Part of a small language model's weights.
Size: 13 layers, width 224.
Architecture: RMSNorm before each block, rotary positions, untied embeddings.
MLP neurons of a small language model. Each row is named by its layer, matrix (gate and up: input weights) and neuron, and shows model dimensions 32-223. Each number is 128 + 32 x the weight over its row's rms, rounded and kept within 0 to 255. Numbers have three digits each. A neuron's up and down rows have the sign that makes its largest values positive.
After each neuron's rows, "fires after" lists the tokens most often just before its 100 highest values on Wikipedia text that the model never trained on.

L9.gate212:148134135119136150136154154074103103092190150127096141192139125168133128152140121130088111053116208127164069188100099145124134161078120082104190173085112111077083165174147141139140158067104099149144084137179177138096133172178112125102161155025154149105110127149163087153132107165106110129104157119149120100067119087108111064089103118201134117116129123122107147147145105105118092101114115112156093203157146133086095144139154076139166143108197206139107129171148125123145136135148148156083105140083135127203145169153109177162141090140088108136157170132130100150142119120100154099
L9.up212:123165168109128129122139160150186116039166150169161103119118131099150136178158089122125115099155154117168106124093156147124206138121179118189131109098099183117107118095101092150131079049071111088139127179123116153099155157132147085164168172147146160088135149182108107145081167132102154082137140115106079107129084084096147109139115136168102177104144139111166096044100125141144127168127137118134129151140126164108138175149139089129142179110189126109145182168135126138122143109136224177068171050107148212149169103151121150161171080108165124107061140137158116183091173159106106168
fires after: " ", ".", ",", " ("

L6.gate10:144121132092129152193171142152202039145172144088127134113146188156173125166140111146144144143112147142157130106096122206144142110173127142184149119174086143092123129134036107090136096121145126121125094054130145119118085112200151173173082156126125101110113124131145086188071108170156081123171136091083130141074105136106103093130118097157129132114181114118147170140099154107129097153114139103100160110084144137112151078117116116142068104159111127120166169125115178126171108082152159160150179118116150142142165115174133107084164109201113155111112088156070132124103119081092126121
L6.up10:086185114190133075097158088135143163204076135168143137040169125161180147147108104092166042154083171107076122180123105089126111123114105099132151106092162158167170135164154068131105044090153153165160107058136110131102147120156098124168122128135141087115119129188187175186094164104136130162150099050141151150145132124165122135113146131193116142134131139064120134122078140139182139101131136114122146121099208090138125147091149121137148132106132130146121191097155221112158118152133095123164130118129124121048133064138116177099099182124097102120147116119137176112117127157162145125
fires after: " F", " W", " Be", "w", "he", " H"

L10.gate363:077161116150136142152120142101087096093095104146114121118147123179188093165132125131135114120074164116139129118114223119130103115111137150091255136118100093138137158152116104102125124162107127166142123142193157124143068150061124128105151170082169161199100087167108199126141169100104112143114113107177111113162095128112129165108098108130158123123155143121104098050207096127200150125122132124138144161146108117120108032103143129109127183127091167165106150146112092161102126202113139134152193121176124102136151158148150194177125187143115146130120119126126139107174066107123063118
L10.up363:139060117188160140156201119095115093120125157141098141148073131169123075144106198120156121081118131082160096128129158134130140216120154119095148114098097144124178131095137167115114184115184089135115131138197124119159105063145205101131153153152136190175090112068087123091097123110127121156116151079099098152119143128094085113118143122130104105119117109161090108128154139149177085162108131135102230109119148142127097099085141181140116143147111098085129120146143156112071116105111119155169142160118180090131128145112118224164138178132099112117114115137097134088044118077161118092
fires after: " ", ",", " $"

L10.gate398:122061117028118110168128110142118090130168200143126148203153155143141098166106094176168099092114141086166138134087148147196173124111143180183134114158064057112125126166117135162104101076170173124176086145126147146129096168136138157091125120065143161104230187181113121140115143131120134137102103159122139127143116064089140136168129143129140146159111118085183120166086097159194126108150147161113092124195067098116100104111112181140139147119097153134119125159154149134152117125139129135138202161157180134119108098150175148112162162133136162120163142172157171133143140142134128091
L10.up398:150136114095065137143166103170122120070137078190135084110086150106136076167160169122148133122122160087134111124107095139148175127112149141183111168159144155144099094154117146139156116153150125106156078174169120074146164140131118174132090085108114120102173189095058119116070128212114132157111128087109179139098172076140112127170126086144093116109118118079123091108127104126155188073134165140188138174124104108091083183143104173137156129119181130142120161170121099151193170113105105134102146133133140163168194134088100092105130168097117173126123104107165166102108126157112077122
fires after: " ", " (", "19", ".", "\n"

L5.gate515:154160171109053095153163065133072125150096132167118126142160167142106132093126111167027126153144114162150138129195156119140120110138157123085130143137141102093122104160111126134168132097086146121169040083141115186151095121137109142169105113092145145143134128152112162139090165091126164095079153098158137103140156119118158073078186112103155164102087166088119127121080122106127149180141046074102147083093129081143127071132122077137129151180130069143088104143130136155074103168214134159132138108124167153136078147114116160104185120172135097114126160105113131160161190121148106141
L5.up515:134124066126118099149101116079069090135183167131100133155163160144143090196114132098113151160166184162154085170140116173084166081072166152149122088097160077154177176135126098142133130071160132158170133160141105140091160126169136158085138149152076094138173058117140148094122114177128160128167109111193159107119099099073063172112131088154136140156196135174185114094162107097132126097170127116131118140149080122092088153155172174089190149100078141114177120078131101134134116144156203115133107082173117080105188089150141099143157151137094105124124126116170176132113141140169142089
fires after: " S", "S", " s", "H"

L6.gate345:148132149125137130127117121161090203098188170151112139126113113130135139120192126177134141128085115075157168128177163092133052160183102138138168128119077129094130130113135108137150135166095135149144112212147118118124144118127060145139133076118118071137096185116167112113131203135093133162111155163120124144151088051099098168085107094120082155163110126184139111143101113141117099118142145138153099117134197182087091068134077140131134090164150171120112109136105158155132247152079094108109157184139108121151207101145105106165193133120136103153142072113120123149065066096138128136
L6.up345:110149126094133139132156146176071112110162116088125111069183112121116137110085077065168163081092114144162104160112079098127052082134123128133141135101129088173109184164099158089103159076080142112109143113068075090112107117087127080085123109125150091181182117087122146083067067144104160146092124151169120113135117126164153100067126126142193126116150113089149163142106134081187115165150122105153134057148170140120168135069182149078144143140094122130109097110117164105148153100161080126103138166137114138121155087168147112178114124121183138121070159166097063126154109102090167090
fires after: " |", " (", ";", ".", " –"

L6.gate464:138174128112168121148150086186155145132134095085167133095126145199121114103157124206085075104130122114151134125117138196132128157115062081136135083175137120133122143101156113154114086077172113163139068141172120114104169077152130183127101183118118146135182121120147107132054137190118155155082142105128115135148159106083066081118105151107169126137150153114113125147144186161121111158147105140101187101125138174080140097132125150174177069110109155107095123122163141045061131123194161136124193119140189066138142084110163132096178124121134159109149125094129180105142113067132127188
L6.up464:178156117104120093151095131068104100143177074147124133115175142150126091142107082077112150159090167116073090097111084145136134095136141136156119127114151073153128164143104105099121147112150187106124087065143139111112082114186131103176140107115109122199125143136132128124087111144076123078183076109130197142097120131134136099135123097141101123085154200171148143131120153056180115154166121099145058088140077140136132145128168174072119169140120139155214079060119125200146115094205132148109102143130135123107128156127162115133145104114150133095104141171064147162134075094146160079
fires after: " B", " Sh", " Be", " H", "a"

L6.gate331:106161129098138131111094072098105096102038186153105131133139094079148162120174118115127124126180111146102101176133119167182121142124147154141146157092129128132127153113104130116038120125128205128133182142138133112099128169142167114134151147153109096126142096109121143091149152170134122182070130176156119120190075089104135165097208142171116111101143112122143123116201154111120150089124145133142178108082216085111127126077116121092087115120152077117136170138107136097169176164105102047133185171104124087051142090138133106131090091163113092166132128134147082104144060149158189062
L6.up331:150125092099123066158195155103108087097163144202129081102175083136139116092127103137204139122089152165103136152144145141184120152165123123152165111110137121056099096128190170126116068116126096127107147099090138098119098120128097125157152129108149120141122112193094160178061103135125148136083090127207094137128135152130191113092111125162143141085143164105142113087116048185149149107137134097172129186124123158102124164148155154136155139172139119114101093141062132157089144101145156162137154077136144129171167143081114130061118174144134118128148185116130123071130165178122128160
fires after: "20", " m", " f", " (", " "

L4.gate545:138119144096146090158119175152144092080081125147136065127152133170132133115112130173132141146156131099124172111144103083107217127165079165077128134105134083154136166115169113140137128131127175097129153153122117161121131128157168113116128126161113041146164104144142162185136189152128143096196130156120148206134147075144100111098083101126088112141073143118068107087181147008142105124121110086165151155049083153167057153097168114164173102133172117141099127124160170131090102153150128172152142090140092141125162118158138134110112087092073064181163148089129111109118135096125125079
L4.up545:088117182116087188131134152125116158174125112143118085072141169136100121149149125124137084121081105102116132191157133091131147159122129067147150137069128135086100140166144123142099112156141161160065170169075126153150166195159075131131102137132142072160181094024152163147041103107157013171133145107185082146111108093154135082159198134139173138116058136157098118193156159113125210133113078132106126142167146164162148162086153135125088134075164117092121133132113161099151137105138155102145137079160140137092107173124099144138113139104157200087130116127100131108177098147163145102
fires after: "-", " a", " to", "–", " In"

L10.gate355:116114159137105191098094132116148161126176136161088171143102098222144089169118079166136129155136111071073135111104091168112138084072169095128130129182105091125101160134072150103124136141118109156108145138160149203147125171113147058135123118134140204144098157131119130198101117128090122141119097080142080111120125133091107094152114077145128098166158136105094105121142075102145121152100213089179179166135099160145135110106184160114146129123095144166118131116118158139175124114090118080142136080127132062089092158117128105158160109124082153120141072159190129148132109150116164119
L10.up355:133135161148168119129107118164120128100171063116122152164091144089080134100118124138083106182113148137059095179151166106112179063102160100129097086176112154115126126196118057127118201134144101129114154186081124153122139116191145102179073138126127111108091124109122167112134079082114148104124063097090151121151133131128177153142107170169136156144162124121057116130189219079094139115140180101121136075129118201149125106139171172135110166134094168124120097121138187106136115139065097182124145113162141116136139106118112162142117150102088129187116194111132085110184125131168181165
fires after: " ", ","

L10.gate455:120186144113120142114152114105179118073148105139118150121135189117136066104081110125127126131129173108188053139127108145078139131117120192066142078152132102145093132151087124128112167093106089063104128129116146156073074117177209149080183130131084105136116105112110137101143103151133077148089152108163092087156088138112148107153121132101123128129096091155166088156126159067177112136089179146116176111093137152101078093107067134211077107111151116124089142134103145126057129183099128098150129109063146083097151153110125158141116105132076106224135150162162141090125108112159135146
L10.up455:144066130099106113148151118114071142123180112124074079112068117143098160121052117149108147133178132172095131099136201179141156137142124127117119091081096181093158130110099149090139149110125126119150129131125120183127102103144125202112123116132105071155129106126151166160063201128158091190094112096155099121125113103031178096117123094120117112122116101155094119118111179125120125149144178139151131111143166144094142047199127110122208128089184104071111181137167087132112139096134123100099103069123143096133135186098087133093158199170137144131118161165127064151077159141114126131
fires after: " ", " (", "|"

L5.gate112:157139116135134068169119174031167163161116120178147102117142113120104072226137071133122138137108166076135068163105165115155101124131128152124152101102151215161133104083115112172125189116147130162123130103130170185153156144159116134138157135085132102142172144139099158148073127160126171169145131091179183030100165121122132096114139116085112098149134137112115149162155143071133133145102163127121140128173141158088137127128114129155134133128134121129134194162093143093098142089157155112148169144071144125128133162143132071087112165179112079181135206121069142097170055061149123117
L5.up112:146099127071118090076106114102104127108125118144170089107107125185167162129106082125130132104126183120161109177102091196147166108119149144149146113148174128102177091115167092104074123115109151157143158149108125228154136133136083133118163129135146103157163153159130119147092178140147107118093122089165139123071121092138094138202098130132111105135132096154065130181178158089134155137126153124116133083137088111126141140146146134121142150140157156121088144167053189188094116081181133129115172168127187099131184095179078093082126166146107114114095134160102157124119134107097044109
fires after: " A", " H", " E", " R", " e", " h"

L4.gate159:141067144110136124109169126071091127148157189133115145174133092158143159103112106092093097169147123155113145106081124168120117132088144053200159150108158107138129143156114116140144130095091140098143076103124114084136131187139192146145165146083119124107104132194153115115136131161071132162083134108160141151095102139089152130192139136138141081105217133096125110070059136116161121066138090094125131175113195132122135115126150180139179147125100127066115181101194173161151122149146159120146172140171154142144143168116107214156211120108172129088116113102124142119190148122206139096
L4.up159:072140111176143116080095138077133161171151126092102135178114183154126108110099145157105078104152098097120159166116140095085096107110165126085096075140164124079115094173147121125127110038082149126167153124084159115165140171130116080152157143128100117122094117127115127165158144120192114131124133116208139119112085148128125141091189110204184090108089086142106162127123135176163184169111212138135089109174152148149108092080062187107134126180127125116157157114142137217139133163141123089128121152133158165164122136121162162161156153115196131140104186125169124172117098129129140091
fires after: " |", "D", "V", "M", "L"

L6.gate379:142152141140133076195119129064101075091122148140138119125184129107142196068086095111128124144120122113169148174079156145158083124112078086109084093085161138166075056143083093162087131092117158131098106104175085097070136089176150148133154167121112066129197067056133177139159158131123093152125100157156129124156143142137120150060148096092136139145132138129158125175172140113113141079092075095155214082138102165083148196142126144115109132101154136143115068107145133122162125164145175115082149131099136090128118151208076163135103151113097122145170206129141095154175142125155097126
L6.up379:120135144156138092126142152131099125100156093128182163123130151126165151093133137112104109041110042143146167159132132175169151152137112144083166168128119173156114139133132124140126145117093105135128107139094109144159155203097132171079138114107184107169124164104182156125095188149070192140113117094115096129128069138139098062062138159087091165135160108123227140116092094176162105096104084131169114112094163185126124146164145139133121051112125126144128210127136100099159103155154132176042117105153158126097149171136148119167061149110181090108095108135090118191143111123128136132
fires after: "S", ".", " S", " s", " R", "-S"

L4.gate345:113186144093105135119145144112156167140119146169121116111112156163157145138136121155137110102099185115138123137096089161124125108163134083095134177167075131097162196127174143176123097171096081144101162132135118173149117148152143137062111110131203059106159137078090147167130117120134132169171098171139111083117074092167121131134087134153174105146119141104132120146132145076204096115088082110106155098212096162088088088119118124139174104199172113127141153162183188135144101113238140119133110126179155130118144108181151136041078127153130177113133096159100152123131115144096187095
L4.up345:127122154107120142185110093114107149122109108131123167114075140119126176117097169139107226148110146078131110191156117115159127133129159153098142193081109123146171113107093137144166060168095114131090121143177124147110109122152105088193145097122149153059140064085099199111109118161090109129133118067113152145156103146138120135139174139098104188085136138171109147177147123102128081069115130159139097130147095094132079160176112126157142067127134138062105106173097128126115155140182117152090184153202121143171142098128126058100141116156108121030087138142174130177121165118178157115
fires after: " the", " H", "-", " h", " a"

L4.gate282:197138122133125086121103156107133130100096113098136146140082137086161129179118075135111191124149097099177129124159129024130146112123124125087164111113148157155139155069139142171119125092119140027199120113172118158166105147178130034180183118117136123153162113137117117131136158106127147113139222151152177057189126113092134139081092107123131147146127118168138111083121152099116160122123142124129118098119120174160092148113151128145112083146133178103146150109172212148101126157119138138107200153147137119069170114090107168090164195130108110045159192085110128138173154150159171093
L4.up282:158117123064197121112136144123132137180126105116101091118173143213091100139085124136092154097120086132102109084123118166095141185123152212117178122080114079139099143171115128157107133115167106114140089089124179140130140114125059128046134113144146137085138137112098176158128101085065083132167100132195147147103107195103080091126081138095147151124154112143138093123119100127111171104156174111171154113184125120142125191165147142138120163092156123159138110152183094144087179162162155173190148108118080128210169213138158123099103112135173086099115182115123171104138163170108086120
fires after: "S", " S", "s", "as", " s", "ific"

L2.gate95:127181085166092133121130158172147139199120099118169168156179151116113106172113122132180144108163147178157067107125131089108097071146095118150124169133172095182161128086106128145131129158081160125143165082141103142213130154090164089156085099208153175166146151144095168120140090136106118103134116129154116127116154129138161101139101114104139179108151156115103133051159137134157134136086130090134116154141081170145104097146115148152089173108081126086051070122101163124157117087149113087059156144160161176128107103180154176112157127127130166093100120088146182114157132160125133105
L2.up95:111205136166135151144101112173151130240104120148168118152163138098128080129128138134103159156145149184174113120113151081140112101081104078172110154173162121168181160099112141103103134178111151114144109109128064051130174160165078091197073060182095185200163131143106152163123070124130122105120103141051093178121159116199140178129167113089182155113168157125101137081092137171146157129127116083131180142124130107091122110125142192135110133151128156108114087089088130167143103103131118125057150121171126139145105097192138087119189111107142108140122125121133174104134118170144145093
fires after: "19", "20"

L5.gate460:070132125157124116141179152077106114155128048141100126197145128089159146143167095152130112119046143161197107116143145124174143191076183128083079151135104133043113141145151125089103094108140193104157110125078148133114089138146140194093157144164123080101154128079122154165095153117177118147070105126079152083141137111159098102191102075159135137152114118169115097161151098130185153133098128111162135089119125160196109106105076119162089125117177135160154170168099147105120097093175122135144169138092151112116105195132130129105162147118115092143187122177136131148105097054198161094
L5.up460:163179179126139132182123160143176154077112171114117129123108129071076106074135170123110117182152142127105151133116116074093183125205123175096160104167105153170075119096154117178172211169144098172172105166110093115139126112150120166134111105083115130114115124124132160131135082060158098160107210136145132173115129114138129144158118080191119192146061137122147112143133179098122144112079181179135147082137144154077152133149148163080113127124147101145097092094131181126107048120073167098114092099192123111141124127103061126113094151126111113178109147100138140144126100132180141160
fires after: "|", " P", " |", " of", " Ch"

L6.gate45:071174146142140179097122128109147115132119104092119101142182121073125141063160095082157128176090163123179133121129071055127096095073146116153083106150073116120117175167139172112112134170136131105122185089113165134118102121114180107113131119127167131077076113081105097139142161055144160118137125125122134058096128141098192074127109108134146092139080118105113137152169106089106117090125193084116116105146026112140131159155183105097088173105177140177123080125126116137119113092178092102080171105129159164080131147097107187050122132101087084149107099150131093086117086155115190138
L6.up45:126198184154113108089140130159154137116100129129124079159088183058132059125107178153174146094125154113126085120149159127110153144129076176104136080181084146162101110134126136132172158147168117166204180132106128111115155194088136126130097115170155124093127130117086143151177120047158142182115146138091187158153101088117148154110106129166101128140077128068139127128177084100165088188125156113127125131131111162108109142203097124170152110097123124161094113141146160077135141153123113090185122075143171113178122099112086154095127116102092134176144146228124115088124109145138152127
fires after: " |", " ", "20", "oc", "ig"

L9.gate75:145084069118148125202170054143048141135139132129118082152146104134164150122077132119133104114110165096094107130104210126111147113098182105100163145104084116139121150190131176143134077114113079129134131159166112142124136175113151121103134151101122096131120129130086161110114120152122139160111114104133111079064131141051181098136131076124172123082119106122098113132200089147192117113100142165143115107100148080117147078123107124172113141162146211182111177132087159097162139075125149152134165089140155088138184175108138152137167163223133116096178194123168147121132062166110138150
L9.up75:143145107136088117175122123131132136145126120127130165145135120089076077175136180090070106080128181102084135144102144136105136161099199116079172069082099123170127109117094148094144100066096117111149141119142053111118130125115041078093127060225121173163043139106153159111110068162068155106137108089097163149126096136122085155120119117146101194145166123145137172081197111139144143086087158086133109131133110081045110088114140124128122122165155128130105124145112126108179123100124099170138090143141118128106183125128127113157103180122124130118115118087173135112135053115112135093
fires after: " ", ".", " ("

L9.gate243:108164108115124123138133104120073103142157104199133098126117057107138173083136051149097145094122131112121144139138070110113142168122139186114159126114101101114155137179116082137108126171150132106097168133144106132125082108106117151086141064086133147155108118141190183184153140139120143130099130106160117165156115106122144064117133119098176139117106152111160074158060132162121086102152124091198171125154148113148051145161167124149172111109120171176115177172118166121089119099055117141157194149170088202121118104153108208041095095092135100105128154140165108112146118200170164142
L9.up243:160077180051105166175143139130155149098138131134140112163125096154185146147100107141075106108113100127094089110148148117137163121165167158148156186133148142108094097198185140160093142108088110149105153140147170113146153142093138098091170111128100090122157167113123153075098169169147174175179143120111107051102079121113117132065143136050102165132154104159130063141077093147084137057138136114142135097147080164092153113142152152134153141181097173207150115165127095148110144117101159164051138066146140141085102146108078122105182122141147133167152112178114127154121132065194111105
fires after: " S", " s", " chron"

L4.gate420:154138113098102192142141068093072131111065102169113095083139129129089094141105119120101153139125131113115079149100096159147144156094168112122150111123149181167089104095143104148076152114109142116146121102141112199129000193122102101109122152088120112117170115128117141118149121135152127133095121121171148119104149159184105132160120164077133202098060123104139116101104158146165136073175141090143139090143178066104101114153118133191139138150130125119123137173163153122083076079137138173092179144153135079084120116099028153142093112128122157144211151181083157126125093132169134096
L4.up420:129135172111097185160125071111101117129092165126163161115110111094092123167120136110194167183127199157142128163131098147171147163098180122125140162112094114106119168117127141182202144144116158100090175109143104165131115204128132183099191153152103114151188121116121174057071111193122092114091167107136135142121172114115121052112079106127097154101128084067106097143064117155172168135126104116167103120118036132112107127169106117129120130170142108052121114202156114134091117135168143216084161137143168108126158082130100107137117103095165217083108094123114143137145121095160144095
fires after: " s", "S", " (", " Ex", " S"

L9.gate392:104130151113143118127211179155098186122118162100069152183161144183153136144146089149094130095100119138147092135093082131137146146153154140108128110156065123085120113137043132175087120078094151106205134115119156175160103144155102093101152149118152126104181115178135140116127059165116190130167103075150140121127162122172146174142085083165120112149165149186153165159092116103171107057158121119154185056097118208103129128116109166148100165096137139145169133183169128109151124133159100198120158113114121162093121129145119118136107129141141143138138128138192187108141160105152143106
L9.up392:125125170074134115137159082149119131121209102154112133193160096138127085154097073100161087125086143142142115125137109110105166127129168114119125127186086100063104119201095164102087114153166120117149089110133100109117112115138175147152149139154082129150112109071112135182204084119117143141141077099230102089128121179105135162097156057143132172134104102169132111137160154103089087129138128175160122146118143159076108142135127173134100141076100155059134108161107115167108147152112103110076143078177174120123139126098177093156145115086067125131139155088091088102157149106149214086
fires after: ",", "6"

L4.gate180:105192145172122163116124134171188123125157068127111102156123187126159165089134149112092131094152165105140121112095190113092125075129073102122141122136103136148100158160092130114166119112151153115111102100132133175096128152088165049132106072067103130129170115102138159136160121118129140114125129119138112097106143198170112097137150117156205089093097079120092093136140141105141143092170124108125106148108105130149139154062132163114101097085176142183047143182130122073163159186163136099165163096180165175103151097187135114083148068142112085145094089166213124128141126089141123145
L4.up180:102116083156124093096109174118088141124121097197074134146147066143179138109154086131127108122153127127085070106076130076082118117165086079129127136157098138181099131097102076149142159125138132110081116113144092084102136108166159125122127090058098063125082112115106177097105085079088093115100158144172080145150130125197081116117144073133184048148169112165078035121092135175062142082152113045135105164135146148101165114092101107084107142133192099091068155105146118120190175156153146102123131110109077088128156100163147102137111109134117101109080158156156180143136122124184126171
fires after: "19", " the", "20", "erg", " of"

L5.gate461:119174165133138179093118164140155087158134109143155145163129097138068127097090194122181115117137113114181111164164122112185136136076174145104105128096096101114113146127105167131107128138130138067170131162163077185105177156137097075125130156135149205115147120122144192108182192077113143077149152143107169170094129141167127185168149107150110131168109108124148160109166125090134122142129156123122115065109123138153128157102172133144150126125118131126144121165106087146128055162172140145104184140148159169087144099125153179130110147158101152211090166141190091056138165154147170120
L5.up461:157132214186190107162107200090172124141122160157078151124143043179158147050118166138125159163107154170104105153124150144180156114109124106120111135147092188129152057178103141119128170180140118123150086144121156136110143126135081090169146122189103096068105178101122108066119158141072166140142113115103136124170126140127155140190116142184123173170123134162165096135184095127193117092110154091134152152099092180167148129110162137151131098186163094137105150158150079152162150125179170165088135094131177120144139144128105147114181112094159098094135114116112158090138120110137135120
fires after: " in", ",", " of", " on", "c"

L5.gate298:130168132182168146118104164120126151129107165141114155159092093186121093117120188191106162143164152158061121097134137147145123148090120120102092113103117150186165142194094165096159150121122153136180147054143114158128119150098147130141099176146107121111107101086126122156141150108089130138075108162146209138145158111153147132116091131169144118197118057112173140088125150113165118108095123082128166020109055104124121182136117130103153087096144166106121036144133105107046144136077130142192171180168139115108128075080099152085140131103111147126137085106180141088144125082127186100
L5.up298:118107092126112091113119072127128177100070126090127112146114122112199154147136152136149144093161186198115135139132138146170138151182145098106125138171112069162119098114169079111117142082113105120145109115139172107104103128129100160125130119127122108098138101117198158143249172110179161140136118056154206141104175078128162152095130150157115213098143126106130164179037155078181148122158117128085125117094109195155139128126099183078106113080172122179095141148133122125174109136207125161130094174144168148162116152056098076142135148128109074116138112140084195129126197126149107119
fires after: " L", " l", " conc", "l"

L4.gate164:159156115129177095107111135130120115103153077190184149122111128155119143144073127104053118050137100118200141129098199154159176134156120151151122127152177130167109128115148140124071110073088116111127099174162125134124116112157074156088175136109150161152206098113125181108113124144151142132148184120091109093126133161117117124087139100058174157140190168107141125144132101094160100111128112091199151108144102092157157097113045122127175179123109098095122207113116155138122100160159124121131088107206155147157083123101077128143177078135180094067100169102115078091071131132095145154
L4.up164:191082113068102124129109115093125150152143170118099158131156112111121125163099149188115156135118079141110170066108172098100145103139188127078127126098108087136162166179129139139088131045164191153120116156103153100173116081110131085127139162152131150169091137116165120143133123110094142074108135140128111189084161123146121191114170132076127195182094169158159101116154142146153122089146114081044148096155096174065141117115144155144112178153105163094099115102149146150150175067075207160099167112161071117105130092197123107115098141176133078085123177199150164158183150148143137109
fires after: " S", "as", "/s", "-s", "-S", "s"

L5.gate19:128155071062076112144147121113177163133129071203149183157166133179088134170119057149101135093138126135131151150132157087166152100139150132176164105124079107100113127122102119165137058107089148207097141035136131126150115138161109106084128056128094106107139125160081138106103154115168136132158144080119141148209163164094121100106117145113161135145122133067070155174112143131127070107143110214103148079112072118112085096097104077118166176189175149107151175172121158147103108103170129113137113141126129138088170093146164121140134139136165144134123113120130141116122081094102114127
L5.up19:166142156140112162117184165136169105078093112120079134122123141139098140094151116154095123131107101085178103122107151154146141089144119118101132246108177171184153140126130117162195142105119161160161086127120187163130161145183070171162129118098132155170177115104110127138129110213147100093163127146130177077116079147160116166161124227102051133099139109172151153153144118045122105084119103077118191138145126160128143203132069129041140119096113111118088081153101110102121142129135143139077166130113134103119096111084142114064177137098163171108106115178091113124097097117140126142
fires after: " H", " h"

L6.gate46:164125147120125139127136125135019137113176100110134137069142136169076067078141118121115152096099109117133128131163117081152134092101106173140118119099053137139113137114113136193115164102076134089122095137138146169184100177052108125096165150091153135217189179118120173061131155116080150087118164107173117130137120092114144127075116071131122109199138141157139071142073137187153083134207059120158106103119078108114105135138158094092149144133097084112104124102150137150092113154144176165080194116167106114146180147170070156162100094100122132107106218143118099133156167109123156113
L6.up46:115122134174145073140100138115097144078131104097101129149152079123121166155108180104073154158084146163109145074133147144151124132133150145083174136138171139108188099106093122179111127098063139101152090150155149173159109134136117099042173148119160103169155162151194130081141154120055131112124155197113103150123149098098103077103127158067161160228107137178141074148144139119175174197090122126112124160120128179141150133113121151161168132144150117066125108121132113136112159098135134176108094149180143113183112114137128118172148188141185058120149181127092133134149101187143200124
fires after: " S", "S", "s", "ash", "-S"

L5.gate68:139177058112094125141128088074092133110118092098158139201137057123126130117146135135100076091151148185152140157098124148174135112128140105111188134166107126110174134170097173103176121098134220120121088098087073174108112157112089168095139111140117117171170127113127083139162144153121188116077106143114182102184114113135151124124097174101180119095129134120146116090109165102183116132156163092117151028172100157099127100121126146110138117122143092135101104177117094133071103125142108183072169161164140142126144151131177101093130191158119197147104149172210166187071134121156153128
L5.up68:182151176144151145150089121093149193060091044109131106101092132126105109148127099154143065129131177162146120157141146098169153134157142112160133087119161131124122156172118103146143135194108100093117126162144079108127107110099094130113121139169093061133134122165100103115119163139053138065130120098075174171136182139132145122146101143147131117117130150113154125100169149125146171131077171102133170078157079148193151156138153115148127104148161066171074155134108066065087034139160181165098136083103116143119117143112129089049093190105090106118094087139053128095102139152090176103
fires after: " c", " l", " v", " d", " L", " C"

L4.gate191:112108143134167126123131133158177103130117153176141087149155063119107074072138101194113151162123131114153073114168138145085112122165090154102142121109160130145132065095100109194072184166103130191144163090137140159117174106170132141158175140119130108128153189130155169115113179142077068171169070155120137157135090132101112153116104112150141108140146116118137142150140133071126119083087204117071194152115114136118141191156173141121140113182097106187139132138134135129094087105143129095156106130090114089137092142127110182116085070126139104124131109078148132109120115064111155070
L4.up191:149190139133144116117133166143159161055158152127163133135130115098097099129160139171126125137155095108166118136157147094139084124179144151097131119081161135154135136167140137127075061163146132128148135153126167190143122058166103124157214151165121097163148148103068148146095150130142125158170203132096168061149054123116139096190165187075122113122135130099064147185098146144132177108134089154137131130198162148068088103151158139088152129067062158144136101135160166138121116113133111132118159147112123138116115125121069147200088077164140121129162128105160133122121161109113138136
fires after: " a", "y", " O", " an", " for", " to"

L6.gate427:080103171126119139068161127155154126094159160148107146100078097126127149079127140114147148168148148139135073131094140151157130099061138129215163122122123128167103155107119129133079117151168118112165136110114122157154111147169102102155092162139145141146148139139118199127127125117119118153123144100157091118077095137097151145109150082206102135145166124073090072102192100114128097128133161074123134171100124169095172153129098099102147070157098074110156079149096061106147092233170172073101147137167178087146057172164156136135116146160140129091119094134088074065139179121092108135
L6.up427:114146145135095157066119155149179137091205122106106129080084121091115172129132124062161108136143181094114102115134186149124170142095106106197154146135184175178133108069117148139104174177143090162137168148137127150111149131141097129122137142144125186138107141125126197115154132123122148124151151114132092084086132137114155117129125107205079101130110125097142092112187110101130140134130159073129145179098110142128224152157084078114147089129112063077171121129130049129092127168133137084122071128118163039200053134126178109103156157089132142135087137115147103139094175111125120151
fires after: " New", " in", " U", " the", ",", " United"